Weights of a small transformer language model.
Size: width 448, 7 heads of 64 (1 for keys and values), MLP 1792 ReLU, vocabulary 4096, 20.2M parameters.
MLP neurons of a small language model. Each row is named by its layer, matrix (up: input weights; down: output weights) and neuron, and shows model dimensions 176-367. Each number is 500 + 40 x the weight over its row's rms, rounded and kept within 0 to 999. Numbers have three digits each.
After each neuron's rows, "fires in" lists the words (lower case) most often at its 100 highest values on Wikipedia text that the model never trained on.

L5.up907:524545511580453532419448527514440467519433520454564501490522520568467438525514488452439433452509538442530413525547568509465544454462529493488484488512476458460435485527536388493416548560534491467510497492535524501595503383529532553512497458461511526460519552505580527475482504471507581526480459541509543541507500506457483514500503486519480471484488503511472513523494490530515504574481509520510558510476522461492495502492513457487501508499568509516513419494527588513505492505566528499536501494459442489491471507499508515494548504499512565472506478584668500498510465482501479458
L5.down907:545532468482478505529479526496513504491496531483400422486563620560446478490500474499535543433529577501529468508551479557476458498441519530455437556499480483455528510504559498465464468506503477545470448502517510509453543494476468534509398439553471471495442564497492588535572510545541577485467509542540569479515573487487447468484541439520456421518521515486495533551562455480493508598463455519571564511458501543452451581542500498466535516504474473502480449540419535466617541527451511557498601473436479494509460529474532521471481521498525444473557478521531499508499468542472482459
fires in: "after", "of", "before", "by", "began", "to"

L5.up631:505575580466541497522452458510522474510492516610488464513579503564478465468415537439516463490548496529495566575447496513542495480484488471479404558524491494555559552496555508501494499543496520453493545498504500531566498541509483518480489579485472405526454480549539525471553458542465529468609515455478525548420550483547493483463480507486510396548522501557496506504443479501506486553553507491493550470555484555402475532477501490490537534628462497540457453503505539475508537461498522484523511527455476435523473525473483512575468475515469555551472550462513492463489537492454528477
L5.down631:562538486502498472508571544437489582490473504535541500502540523490493480542552528493439470512467549484472466521489560473479504439420480499541508433520467459461530564526421514506469495480487481462538494536403510424470405418514542477459444440532480549453517549493507477456498467536537418486522478579509544592500521523475456493453532458543480527508463555456422522527421523502525508473524480522456503568483461487498598463518506494447515503381513450548441510465518474530531422564501516549515464488524460587462457557491461534480489449487429472428511483527488500490467510554486497513
fires in: "and", "microbiologist"

L5.up798:484492519525467510387511474522497532478432510488408423537517536487515581467551484459514449445520458501516482502510486506536497508500536548534479447530472606526546521503568501533501551470458495511578419517479449540536529477554470504512479474468457505554528494525520537493537534538566545544479532557524447479515458490472445490474498476511510500535486501538502468511465520484506517461460498449510539492565551469572479475471483421624450471527455474488535479552411506490460551471484448491569512529465462513496493564548533523590484476518478455527506591580504471519529504517438534543
L5.down798:500502454396475517539458509448509539517548528446540485461489454461528581544452474466492448463513524453570467485448514525493533488489479525528518490511444411482496523514484553508487518453454512491460508420433475493518512523464497521533476448491486522505447510464539432566542518446488528546462473486483446568525530527532531480508529497558494506488491467470460559463477436491559528543474484488523485498463511476405442533509508534435506484522527495494401529532515473489466476441446420517437482607450509438493485507471520469444554480543480515551501597540522488539492527535520400474
fires in: "with", "the", "a", "december", "in"

L5.up601:483484486582531418516568435503613525561524588492465461492478472470494498512524476505412570503470525466561475488482539515483525470458452506466511515474513555537458451445462509499526479491527502547533430489553490476492537521510481512481506446515514507526548573534547449452440529554458494441474437488443477465542560491466566545522539445460535474455493477491498431505472456488490484534489476461524523470442475544489468532527491549510497505469527476502504580455417559532511535529485487451510483475424589383503518496549501524483525514446540474532505493581479473467537492433426552471
L5.down601:495562497471493462548427554527472457471505480488513497428538416592496509515539517483524532523437502494508463534498484498579467471473504567515418505486487475528510504463543477518510521464523461536454485527505476474439461486484449418502476532499489469505602492453479541557557488495482462452454525531545539525507561546482532525492476511453493514471469419461548491486552439446526471561471396579519553504468454506591495512471461382535519466496468490511505483466510450460503489543504529521487499494531513562584533533424605515461536488477514541500553492546528525539469477423474469501
fires in: "to"

L5.up747:493544412518522466458493481465475552598489516433488476500552525497474502497516523535508459431442556553448486500451469497465507484561522541515532510432470468491519460506449456512504498422484539610528511545504511501492519523460428505507471492535451528526491488526523555515486451512432456480517562541580472534494475570547497445567523456504533474482568571513460495559498472533469462509628440568466495436493535515476411592487504564527504489608477480473527517504493435517504493527532395491430564554563610482553476502454518444424514541487476523447520488475494524457516486513503514546
L5.down747:531541591497500467552505493510457585530479459518542559525569523449547460480530530524526501428489535562486485506495486502490533373511528558419530506506470521429499512484536489493421508433477514545494476564482451490503500494448418566523451433583458517501502461459517530559479435533527518491468512489535528512469531469527469472511569446547412419521542464411449532511506473462512517525489448446459454482501554500546548523416453548558490539563447570474526500453431450534552455491560486515512511497474539403504517566406570491477469478477457520531526415539500598547487497521547529497
fires in: "had", "has", "spent"

L5.up1610:479518499610449571458541470461450563476532577484456498507432547561485548533544528512480561546523521528543576486544428492526539543470474465464500634419553484518492532515510522555508460480534515440482552479475490553563509509515527501436561420532497498561513522484533503520502528526444529511454488414509533583501526599522545481501537440533508442589521473470448510495474496529515515461596437459598587496522486511526533465518445517559528503501513521513561553553492511554496531498510497541515438609535464526527438477530518528473447531455541512545556513503506514453499500408491567461
L5.down1610:457508507463498520482486498522418480483457461480479508459526492466502545480523482510553525482522469508509498441496520451470483580492444451503560468491546501472504621458511502486505541566484453477582548472488522479436508499505510492488475500570521531527496490491498442519506487534533463478522454482514490497484514467497558506490534483553510513511527553562485494589506542523478490449549514525471450535488509491508546446450533489533446561446491437559506439487488509521476548465475577481452495499508483535507541438499466455538573437565498509478535489537496462505506459470448529445
fires in: "in"

L5.up1479:496468513473480554511488465578561518514489485522550498491497488548516577510514487513531484462480511513470514438604506501458524493506511540486473581451581488506512506552537488451563511565486500461474476510478490539492471524499512477540431526524470533548412450513430490478531488550542491481558552493597468534544477467510501455487433510495507480525426472507501507448532473503435532483502453553504489525449455478473528373521510516487501527546574530449444472536464512541478465493577512542489474612486519439537474497533553400516503452512486518480435449517519506526491444490477526503
L5.down1479:509526513530503505504466460526455520484467528517527524537524467465575509459453532527566569543515531532440516530523503576342510492429446449552514511545504525453512480502472548524528474492474515427502496387443554546462508527514484462481486475489431545542508523496473445501503526461491568493526488402469521467483504521484494484493450501468525533515545519482500556448524465469509515543478488518525563508486526489515450458574534444531503497517432453510461494536534518502503495512447421491532497406520568522509584561521457476545559523445505510472481430534482478490517418432479494545
fires in: "a", "the", "km", "an"

L5.up866:474544540516505479545532434492472477543475497457511514464512519430510491429516467448452581535512532449525513535518468447506480394443584513462536649529489524464601491523494472500417463497499479451493425537541480465529496493587523510550475531519451480467488460524440489518495506517568544458476522562467517651482517522501490499444506562488544535443530481511536521461417518497455465476456461503482484537529495510564509503481449492498515492564484480464481518517474513493494530482533469475507468492484487475466501450529523524448483419387430518495553495479494548482500529577623466476
L5.down866:503557526461480445512522484535413477483456431484484400507476476474427479535484454485501483465560619464453502475529529462491512455437532507461502493518517552482529457518477511482549489479559504510440493454497484481525514536569501531482517539512502496434562522409442485456491558520529573465408545503497533539498498493519506544580490500459466548503468440468432566566485529451544459485502384486457530427524463515456451588489524492502495561475495482545541453542473519465440527505576491575449447459457466431536496469472500525466490577504464530458396500583588490458470524512507548460
fires in: "would", "to", "could", "helped", "can", "was"

L5.up648:539524484517560508420499459465574456505473452456536611537523526501501534561521417496507494538534498525497533396531494469520497520516592539509516513475453479471462513513468416464541439512426446469484447487519440468524567488611480480492453550522459514431502465547547535450515535533492506440537549545462511530546527509475535514564502567463461472567501525537523493535520523485441478512483552497557552496488507524471499488531516437477521499503508472485512499500463484529516473519454447558473484476504521540555491496585484463477518530518473519512469521491532465450549443463440471446
L5.down648:559537450495549449469490511476565469485495505532520507571479523504539625536545473474496444585552517540483522460474462554423503467532541493482487490609515485454481529504518473492478488419489436473487487486566434469513514527498545537535513534446415492506567474549519561507496463520508523469485552550408530533510499441492475437625513506537468480530499505502468547482498498499417541515496515512517598441420500543478394485518521491485538457545521505452517519537438525575561541508463392500510467553512508507466507495609502530508480502535448506553445519442457466474516469525490532493
fires in: "a"

L5.up232:479537453530459465373479445469556541507438519468495474485553555514461480527450560509514433469490437515514459496456513478450473534474519517441470491445392452534550460417539489484555524509464480505455486453587526464463548527488496488494492474474536459478465489526512527449532566540464452519595567491527438513535469546432429521457507582470580498470512494518513522558504553498538559544497483528561509477469501517460528481512456471465477497505596492529612454473461489495520520438532538533490478535454491419493513553491489505487472507488508546541529495458517553449507504447449535525
L5.down232:484528489446523511475576530517469538537526486453529440468484413534457401516495568479491521471448544479478562517509481501517502480481475509527490531500516610477555504552495470474499602536425513496450505519436451569436492507498476509523508510464519528506445494501480490529466465534456487517489518482494493534504505476557480518479436443480500457474539463515472490538529494517473486486446470447457445573481466534458484556464502590539545525494457523594509534549466512585440500405519488556452464383523456475520472473482529513538444555476451470513558435487537438444530405501536512446
fires in: "and", "had", "also", "has", "who"

L5.up1187:543482500520495535423483487504488428463483531466466477472503523456515576513475448468534440515608520465516516512464556454479535516412489510555443407437534532485538467497445532502543504549519517504517521558521493465504542433492537537516573581482469524513504403460587526505532428540490484489539490509506496536505563504420468557471514525524500499575436435500543568497474430422527462504524528452547554519496502499511528418455418416458452508528464509477426517519465530489425476523559437487475508411491596423509474544489556524490544577506514563513531551509512460503532453508541491509
L5.down1187:525389570501556448452450509460517536541512511509510503495416535423557540479434499513557469445478454514571472495494495505537501422553471521592478509460552498489506474449435568465511476522504530431467584498536518531528561512439472549527563516495474495498509483530556503578532493477487505474518545506524452508497479470469524481506466511490507505534521455523431515423410490570487502537546439409497514427424591472502535371583578506482489487556494551541510487550459515519497501486526517485446501502557486459540516460469605556497493510461540494508568441512483484511469565585478456476
fires in: "s", "on", "a", "one", "per", "his"

L5.up1505:415511432509451564523505442500484517480509499537462430440432466490460435475533498528474439493482446494517492477519572527472547526444532528474451502480509515412524411573515463485499502502452554469469509550626576524465504537500511491484507507566518483453522581491581532548478523581561527544458566410529529460514434520495468524512494516483450468567450515514539506498429479589548539542462502523459494450470483471529419412502483538534506508568460548513520473496551469482484540511488488499487488519443445501478508521546514467509496501490480537464475497494488481562514546457594451510
L5.down1505:520539495459452473492482540479502471497521500496529423543441416435460485496489419507470506510438474514483453544495501479511468530509583507401526562547448503456454449481486471535472560529437503485504519494509488512456538425531497480483515547560486499449524553493500521550474494540548499508479457449462513463475436522468504567559507502463488535532537558515502531500508414465471491467512557508668499522465549553473503463510504493560457426505533494531521493575472452509437547460416447460535480570510522533550452422505504409425553500467430534488497469603464464543496431418480476547
fires in: "to", "while", "whose", "whom", "wholesale", "whilst"

L5.up993:536537547454517531449515473575430477558446524469554485520547576505512457531520487510517439486514499512578552499519486502469502407504632517509462472447490546522512468498516475507460458508471502485463485545453479498532497514476586535525596505468582540474505472529585503503497480474491493585520554500508452520530478533536501396516520541460430476497517580456489466484505490499486466458510540486496434482553534535480508543481499441465461438544547570496491489515473470502518531485536506492518455494435516454477546522541538575550468508477521585446491507470498450558467465514530471530
L5.down993:525509511501473479525487504564486505533506529458487405423483450503475527444460515520399502501511523504453455457519487509468547459445476541562465502479512478518414431505434466473512581529513529507414504497483421483467524495503547458488557489412563527450469477552486529469553516501473522517482517588518532467472586510487468533457523516480477545501493522433513471544460419455547561514488495531523458514527507541418465504522485494544511558469572548479461463465496457495492497499492522561471422539438472487469482556449526551400534483454549471536579506521502465507517481463546500512
fires in: "the", "his", "a", "her", "first"

L5.up13:442554540537462482534475461436490525605524453509472510549453464444459471565545448545487403470546484500494455463510454542462503537488527584465539536534469510453524436495534458498537527428474455506477474490540529533446513451554529483542521591559530555502453505500514516492517483476540482448469471485421530588481543486452535486479503468484526534525490445442416472476529446532525511467484516449505536429481542508559521444514498519483483584551463443500475514487459520499568514510462512478508417531529540395411446590531513476505502537491579503562494519502575495477505526500496488527
L5.down13:507484474482476537464481495514517486417535489516507518508497428483590478488522519564496489409506562455482531508480484501538520477500559429411502525496462487580514592498485517623560526471523515508584477516454496492563412476501533514505498502460464425563513533475504499524521474568484474513546439551447503468493547470477493524456452480505580555455502534567495535479493447424521499460532543501526520473463554453475550563454463537427541486500568430559478488540499521469491508514560502437513574501435490476537528557506518481486538468508509501472481529433481510519468459537479575502
fires in: "to"

L5.up1534:536475482503489541467562440467504416499528590426416535471505504480496547523509532503451534494501555460516557563419539544410483489433489466513511494539483479520502559468536437505554477422482542455545440490577501517473501501512551468492525520513485490508444475487514449533517518407525461497542510476529455519517536434478520501501427539586510471482528451474363454502493472521528501531521483499511548511506519495517500489494464509471449539559522497598468620539490546488478496507479433503499475564477544515526438449505499505534456440494458481479489524469543504434441580500554538441
L5.down1534:528490437467471475444506492522500486447476513485437543415533512521530515487506540399476480515505464536489486629427535516451447581459522508481534518507492540450532476376454439506530494501514516556456472452486451494517485437496445439525507463519451543522457476530514449484486540463530484479477490487476440509492473496523546539472505515458498505482542467525448480514483486575502479522519501512552466584534517478500548553509553441543500486559480496536493497526500520540548533463530432452527441568503539488578505528546551504495531424460555504513466594463485538507549450520555490515
fires in: "and"

L5.up777:589426527472581525416551511430467535523517462524455523487578541462511494542500566508475537524396460525496515503550460481496519459451511504451490586486487511467498526479571444492450493481505519476461506545530476598484502542533470494507472536522424503548488504476546480458494529513586498479538544506553532511413518589496556511537458547569473561484462473533492427482473521574488518504555514474519474518436531602475478476497478551484447464529526483487466513490431548466477520513550481509497518552539577459519482476479489488465487452498492458518570475459495544505517530541516493484
L5.down777:515536480491502452464506582535491571517507544462532561566469430514507514474413453514536570481442544514438446555483537458484484454540469553439531484519564497456506461456478589567502480499504517523518579527571544451542467518585476527488509501484553529523476501491519419527508534523464460462485445499459445537541524418489467481460530526519521444470491498470535503589495556534448535469556499465506496530525496519471530514535537522484423447483466480519477553485483431476408463462530465538404515528569471454536403491517481418479488457474453526549396527496501475548469427490475531507
fires in: "and", "a", "the"

L5.up48:509498423508496507423478516506537471432479516482568556438536533497491518489531563504500521484459472547517495520465476480447459538460517542464453495464538433533496527544425494490469543522512500471455502515493569497510483459561462496507490592541503526520535541480548510626558551476501493515484506415491486530446514518563602447505515531488468478568539465521514454456494510517571510554523546529461495547524420535446553533554487474492544564487522509510529460501399449466555494542549546440526549478495515441555427463504482462488520517416539434507519512476547471512456468538518461474
L5.down48:508449521537496486483498452425518511501512520607485514500521533508479492511503526407528549481475496503494527462523517468537564480531451514539493413447507476476496533450464492501509499478460449503532511482507487522489555559517482469520600616479492488513480495473501510468472515558492499512499514524541454429530482499518471510458448442557467496502514536534496471476530497549485459427481547469537548546445508510477498536530546509532423443457496559592431485529471614492564534555543458454567516460487490402511552528593505482468497504441491504430528519478540559513484514525405465497
fires in: "and"

L5.up864:534536505492500477478496472497449440540447461486494481509575575530503456457483523561477557488523465484493514472446542531458514515468519583513514428433520550462578486508520505508554464553521522471505516473490509517516531489513524496494482440443537479456513520515470451477424467577491512474452456517491469502528516547431467428491509400543506563469502521481522467581518444467523508544552422525498553447502504472530559475491550484502541489508494453525452499508406506524489503549540435540435476495528509428516511520497507517500558515456430502437571450505543487485500495441488474543
L5.down864:584552497557483474500464440496493479513544482570539533512539505483494461497550498566514451464554558469482505551482489554485445501481544547489423490510447505499507538498497479517511464502528534478536568537501490540524504465493456628495482505459548477463521433475499534442549465493468570585552508567471505533433561475545486474500534472541506444454521591491503481519489452455429521545556502528504493457514461487480485452510491469427396433509516519559482437470486482450460521522520499462519494385491525415475518482489562510511463526512515536544479530454504527451509458554521455529
fires in: "in", "his", "after", "by", "during"

L5.up187:536548502491540479485466442517428573514435486472451453488497457419457501504480510542511489425468534490583512460468516507473502491507534490494566501547449514524529485493508435551476544537438470509513483429468430467533488550466560532541482467544418561529532484491626433462515464535462473435466527518505461508503530503508539510528493551491498568511538492501514408467483401524535489533486550479484522533433466474444572452524463560399492527446496508554479453588474424495476497492449535485485414458444574497499503538476497491479500503556568509461508478473521493463512436389482556497
L5.down187:473510480441456451578500410489510514532437500441511514453508483501419494498496536473475556555439545508528486525472457478497516489438491521525494557527544468480437541433574464513562447465569521466545487540485410480473489478444542450507559505483436537509551525489494438484471489556470528532511498544446496503481521457531444532526498519548503539467469422519540502538547517583464436555484492526472556496498491547495476514520487470576522430507485479511549477533504554528408554485542524560523478446465482470512457524509497538523540428551512515512460486526380503526509512505538477551
fires in: "a", "and", "an", "used", "effective", "the"

L5.up335:581514473521452464475501473486518629552461559466502498497503548423458528483456467483564390485484439569510477519546480511552511564489522467501488499565497611502473580472554398515481537480494443558457486453550513567508520454559613521530395503503525464464483554499534563481531453499509491434465485441514525561589507542493487441544503451432538466488512465528461489502433498562510468468512472455453499513526477501465581467489498470488485477458507485539525500503393491495521558517507481551449454480488525388518435488507470478526490487510456409476504566542535445464450541489523500509
L5.down335:606564489516497421553496541550557512542413509497559509461457549423503529465509558455537477482435456502546515536560449494510504496461474442460478455522504466496524532473526479535445479457463463524440475497495516569479497476508607516539492514492533453475493532492487526489493476406510530475509558513482484609531472467517508451500509499488534475467508463558454503526488478552499445545559486386442505473512539487483523495517470503484472463460503525530472439514445542492500580571501476506473450485466521462494537473555515460501566535468481477489544556585531424494436548516485467511
fires in: "to", "for", "in", "on"

L5.up1106:453543440461490536462534582498477504473490506492542460506433529447486458621534484456561422424465571524551562543568470509529560583468490464430463417455529519508516484558516467498519517550523561492414466530591539548555543497585495523453421520586531524529496502520530465519529530531492465445559502536530505451496525569562438438540479445484488472513457566479520511543481477477503499542538512551536550489438558493506547545438527562506524527474455498453504522505433497490476472515536474482501468435489498481468496496497452513543520555438537602524542541487540469516536474555482521476
L5.down1106:505515493512554508578456515459507520456496468537546478482476542505587582534489524507477452491497442476506547513456471474537538507528423496462484460471536489455569523544462423449488483526532521520500499560528488551464541431499420427466452528524544546551504448488515461551423468458537465472486489486502474458474495502496472489510447484452507514564502500513508533449517487467511462565476537474526564467436515496514512519433533469546528537427439607459474541552501556478501493488556556490493447472514512466550550441475487487502543510488403527571451475531503522485556441503481467473
fires in: "to", "the", "anthem", "at"

L5.up1476:433483497535505492478561534462437534466480509450552553486489479537474526497534489460499435471501518527462497551563512511488447409444525478525482557444479448418464568448515468543426520537487544480506524487481469482473470552541540510480475458547482510536514445475510567451450523474497525536515471510484525526492494493509453539462533476437511514501531475508486481429417493517557567501468462490491499485550475552469475530468505483468535481553537420537572470508397581474484494498538473500495460441411575461528469527570519450594542542467565559422549475458485444523595600542607441546
L5.down1476:477523487533430445498452499538488526576552485484516465445472473471503484546481472448484466507488480458505436539453495461473456545529516519539479495486524527492544481456478560483543415508480480522541510543497588511570459508530442426468470514431464475531521531583460480537518440472516511494589411533499435459487537482469502508536493528517484467505533449494470465580543509515452516474555495574554455521551464524496426501499534455520479446439507462531521482537559511469505518486479483466460520485490493558542547503473507515531392512529483446499459476497491464598506422518471523470
fires in: "which", "also", "that", "only"

L5.up123:490504458564541515536528480496481510560477503546455539478545486564551514482555498519578481447574536471541553529424434528554496530499459445484497502443519516478516483518561584529509461434482526484464551477525463554529508454507501530505518445473561482477465417510468491542480497597484433435508554552451496475469415496489461464504498400542474486506588467432560441528486475530551499502498580501502484471441510522454551523523489438423542507436567567481561498474436566519521473498465508508544422448479490441530540449509471504494498533568526501428501533566490504493609480551504477550
L5.down123:445575453491451458455439444451430519575471527491480526558478540451566466500487551456496530543541462517532508530476428476550551534500444445461491541486401449500449505468476500508475543515420527465466488555480494549519509472585489587514503474473533491497523433481478551486470522490516459523564518460566489398500453467554524471501492430498456475419515515539408496491507439521486466497506508575477405503427576499551480550511506492499516513482541515465500514452492464525458470493481525505504494501470425527452542447461485567418544473516500537507531465478519528522435525436490486494
fires in: "in", "as"

L5.up889:471493453489486526549562513480466422521459485456490538465527468415499507461561468477434440455631575445455482484497479529496530513499531530481430539530476491539547526501462484514472523513517506438557435472562477525493478535529487500453538434531468539482492446472536450504528469502503502476457460533526512544532500465386558520521511422454413529446448486457569477513527574617504476427538429529462606463493498512508494434446504557569469539558549483498533484437392519458523509479440457481531500499538456567466547461497489532417560556498538478495472479520535536463554478558454510481
L5.down889:488469478462544437509563430477453460510522478484502571471524458464438471446516506474481514540533529486576480618495495589541498511464500488483464527553470533376447481496569490524466515439549540445503422513420465480521475501502483559512458460523472513465532453496480467505425522408497524526470530457510449508521545547450484463511468515534484474480496443523509520466466446532528490450488526457449471487453517538445476537515545504517495566588478456520470474518485513512448467434443498483515552482445511612439510476448493474586523530529584516591555485468486550529465509513491530497
fires in: "not", "microbiologist", "been", "has", "had", "have"

L5.up1718:513484550530476468516538545433489530458481551466535503448532448474511544494464565503438530529447520530609479527475518443470545493479492553489499481466557557515552467464509443482547523470537485558498554488526424545477511398494586509516432501536532558467522517500458499469546453493491441450563514506527497485531529488455479574487526496576493490514541515496463550476443500589511448520487513463450526512536431543426491590512483431470511469521488504555474493443460532626513510489539495502450448496527582491524490518540506555488490552493514531511494455434470538518562505483543494529
L5.down1718:503550551479519496477504550545506469500567508478528515503466501605449569527496546483427596490567472500503481581450451524519423541510505480522442468476493435507542469465531536509557540481515517447415497444529523445486468551462477482431602504437509486409574503493506527561501532418476601451517503476463512496416506538477505467486449535418508497523445555541499482513543528543470531429527569511535458566463530479495486497507450514534546505455413536524473399536501512471508424520500527442477478568529425423500557564502532430484570463551527456531550456490491560457425550476509537511
fires in: "and", "this", "first", "who", "she", "that"

L5.up161:566430559474446447449534443486453486563464513548543447538501541520501527456461490564445443407533460505494460453479499574489459495523550554428468479574516517483557562440474516459420499463512515470501525450500504474536430470534429538511581534474420562519462559525557505428475472545519497490515525551495472559458528484464525546476524490478491518509530501520550553441552515495541566546492486476424422425481467527535524554535514414434448544591529480482479416505522520512449462541537433450448508521440495496580483481428471527496548489494537470505466532477447474471492562483556483506
L5.down161:523478444428549551508502505544506476486515542516476443594578493523511507511516537504483515431551448511526464449536545458500450435443421477457526433520485486462595483530525500475587445427515436459482438530502556481433521459457445553455551521518422551548488502557478531550511514464469491396502490485536586505536432548493500556475448505433556496492483507523522462427469539487432510495419515552560444553460480548469454512465536524517444476553449588575540431517480495535481522519489438518573521480501512521548483510466450405518506518467557500517504585455551453535526513483504604490
fires in: "in", "first"

L5.up1173:491514510457495562483520491460577476490466472493449451501463500513552515472480494463543486480511506423497533513550485502428524516481520500493501489539494453479515527576512468595518510487560488473604476484535452466467504483493493523508442606506470554567467546520469544522523479505491492561456451556472589489591564562489577503490480494495468443546500473531544498484437498475492501514533491598537502519507557571509495464485474483550438491539543514492528555502478444495506482540470477515475496459482456508522481442595476468466457505580545476450514514457483469449506496486488525473
L5.down1173:501417557480527449517505521547555512494485545435415498525474516548483466517503567485490492584517472521563499527540524457446431433538486455490525510436410582530502488423494447535524402525485517450492493497466535477508509527508473482471504563460557451549489471535509473499536506538484509479443461474544521494528512530493455466578478546506498468511556560467491517521501558512490513548554484491449481486456530510487465450525499474512496548463550529486532554481499545484566520544526471481473478591454474420534482480561450535570519480505459447463451477542577525488490444467425364448
fires in: "a"

L5.up549:519500570481426489398526521524539528459454543517458508456570543500456517521459440495538510544398491572480504514470522478492494454516516519624454562524435511528431546510528450485507461537555509500539545537481541487533642500541490400477439498508471483467548510509492524481482520512581456477473560464567495458456501487528438497485512553470554462428521524519450530550495479483567463498524509542509545481489467458506480476475481491462498524498475411499472510490460446488452485479508496503464524472540503431503466528524475460589512501411632508524542439495499481508551512535492484517
L5.down549:520438557573473494517475518455535475570471543523519555546454496514525494485464508457496589462491510529475426558493459472529544488549442522529494503489498521581530504522548534526520427472416502510451474562440546533485531435471538461499536505434538532539485549479494476507459483529514524487472530570586447503477567502468519486549515511522424487530485508527457546531487542522485491505481538467474425498544467587490502553496535485563594474545539483456519578558541499490478505453496534530524534529471469486492505571571490555516471453482494525497462465479533501532511500583492492525
fires in: "it", "and", "was", "the", "which", "film"

L5.up587:464526532537574520453535437516470537459439504475484490536509471523480515523488491522517505462441529503424498527508547494540529432471513488576462463513526570461469526611532521539484544534483513510489487509485489551560503485527504386466548559519474484469540491437503396495539510520523533530581515445485497484449546554471511487439498468436469489477472532497504548503508502507475495502553564463379484541469549518517602489472535525473467421530446481576484496497486464488557418470501505473518463445496515496502489507531449516516447506492517498521537454509531451430565499501483454520
L5.down587:501464545501488490497496547538486536482441499613513503422512519552506519596496460493511576511500505509460492575514527492500490478503532537480517512524524415430482602570532451504580547526500524522515456417479492534437503506494494456506518488475556450449499438531520446526532457451560505464405538501538567494453454510511497432522522451435514526510439527516487457483504475461524453508498520451473582554528493506504546576462529501532437478505563496509513452510520482577440514507484520537448482546532532557479466519485478519497511461508533486526478433494503575463488529502502432539
fires in: "the", "s"

L5.up3:442481446557476491511557533467500456391499510512551418469533499501503547468506515461552541456524573467508515524512510498447509507521559532479485513525457464482477459443572512411459544460492495518458451474477566492499546473495500522492500444455498532449481523443518513473558499462572559519567499494486488579510533528473428532446456501441468480500529513582506527450480440559478594488490563455525520459452493599441477437468507529497494516519497439466564426492468539484561480432557468570501449487461475559500455472483553493480556496468459634502515484545602461478477434500448485474
L5.down3:550477493509547535515535511462477499473492577433514464492463528445471597438514493551532554505462514505548499517482469495504457498507558490492526508501488510453524524520498572460564476482509472563478532565492476525435502559564464551528390453457463470435532508449497463565495630512548490495512524565440537416513545418417482522479474509441475516524465505357404456509506444493492523510488466478526440492475448464497502549491524471452504521402501487489531447532493484479551499451557511506548531523504483478449509521513532519487530545465536406546461462490506565426544550469479527483
fires in: "to", "while", "can", "could", "will"

L5.up637:520468463469504505434425541395529487605531527510515500501457536442489528519426410460498565434499536504576432458476534544493484522475553574507519472510504489494474456503554470475462439542466502538519477507521501469475595479589516520537497480468503481492548525493496509493568475495524519506491585472470495605462613474535479473537466452549502477484485453509507553524495459438519460508514455477511448547484481499547479489455476483467474472511471526458499422556547549474539538561486432431454477504487471399498479476453527469494445482564538514533474529535614481581487487490448476499
L5.down637:494516425469538503535545503468505568566528479443537531500512471488516500532456488548567561504519503486524510418549553505559469499455515486481506505518496496521533509473529555492404442560487498487517426432449408550526511554485478458435573472433565517561520499453498460492453554496462546455445518560536493474524565579506506515522529479522474526450399555550554495463485465513513541520545510476478496434496551487513439447478510511538549532566512470457522393504516464543481522502474457442389548513462540426565551507492441548475542472455521541532475466499570542486522523466562503472
fires in: "in", "the", "s", "to", "a"

L5.up383:499494517471491518504512526501546509473480540498468469458494433523473500493403487462436521454468468514551515562537559533508577456439573461531494524534474538461475549504514425537453517604476438578484521507481557518473466470524473507506432524537540478485568496493476554442565500516446556534444492469447490548456486503462473474520449501439561532463499515532540481509383405495528495451548450491524585515506378496442501511475462502518557455525589500488455427517455493544451509552557511447464514457512476527560509533498517550513507465527471514534470486473517510542510487400466404534
L5.down383:545482459511504403514524538541489499436511501520474479449478466568480507456483486534503516561505477466573484514500473524509397459499554546496460536452525541481562525463495501495520548429505496484429492525609463460481504567454531456535494474508473494522506501482489585479507526457468520502539477476418531533505430427476468457482544495487459457508494517470464440612471480487530474561537485563477478507552491485466498518554478520468461505499543536527496426469503492537507440466504561520538522490560527531499468521533530492413533529460517470469481463443532525583477586490439510556
fires in: "which", "that", "and", "to", "tour", "name"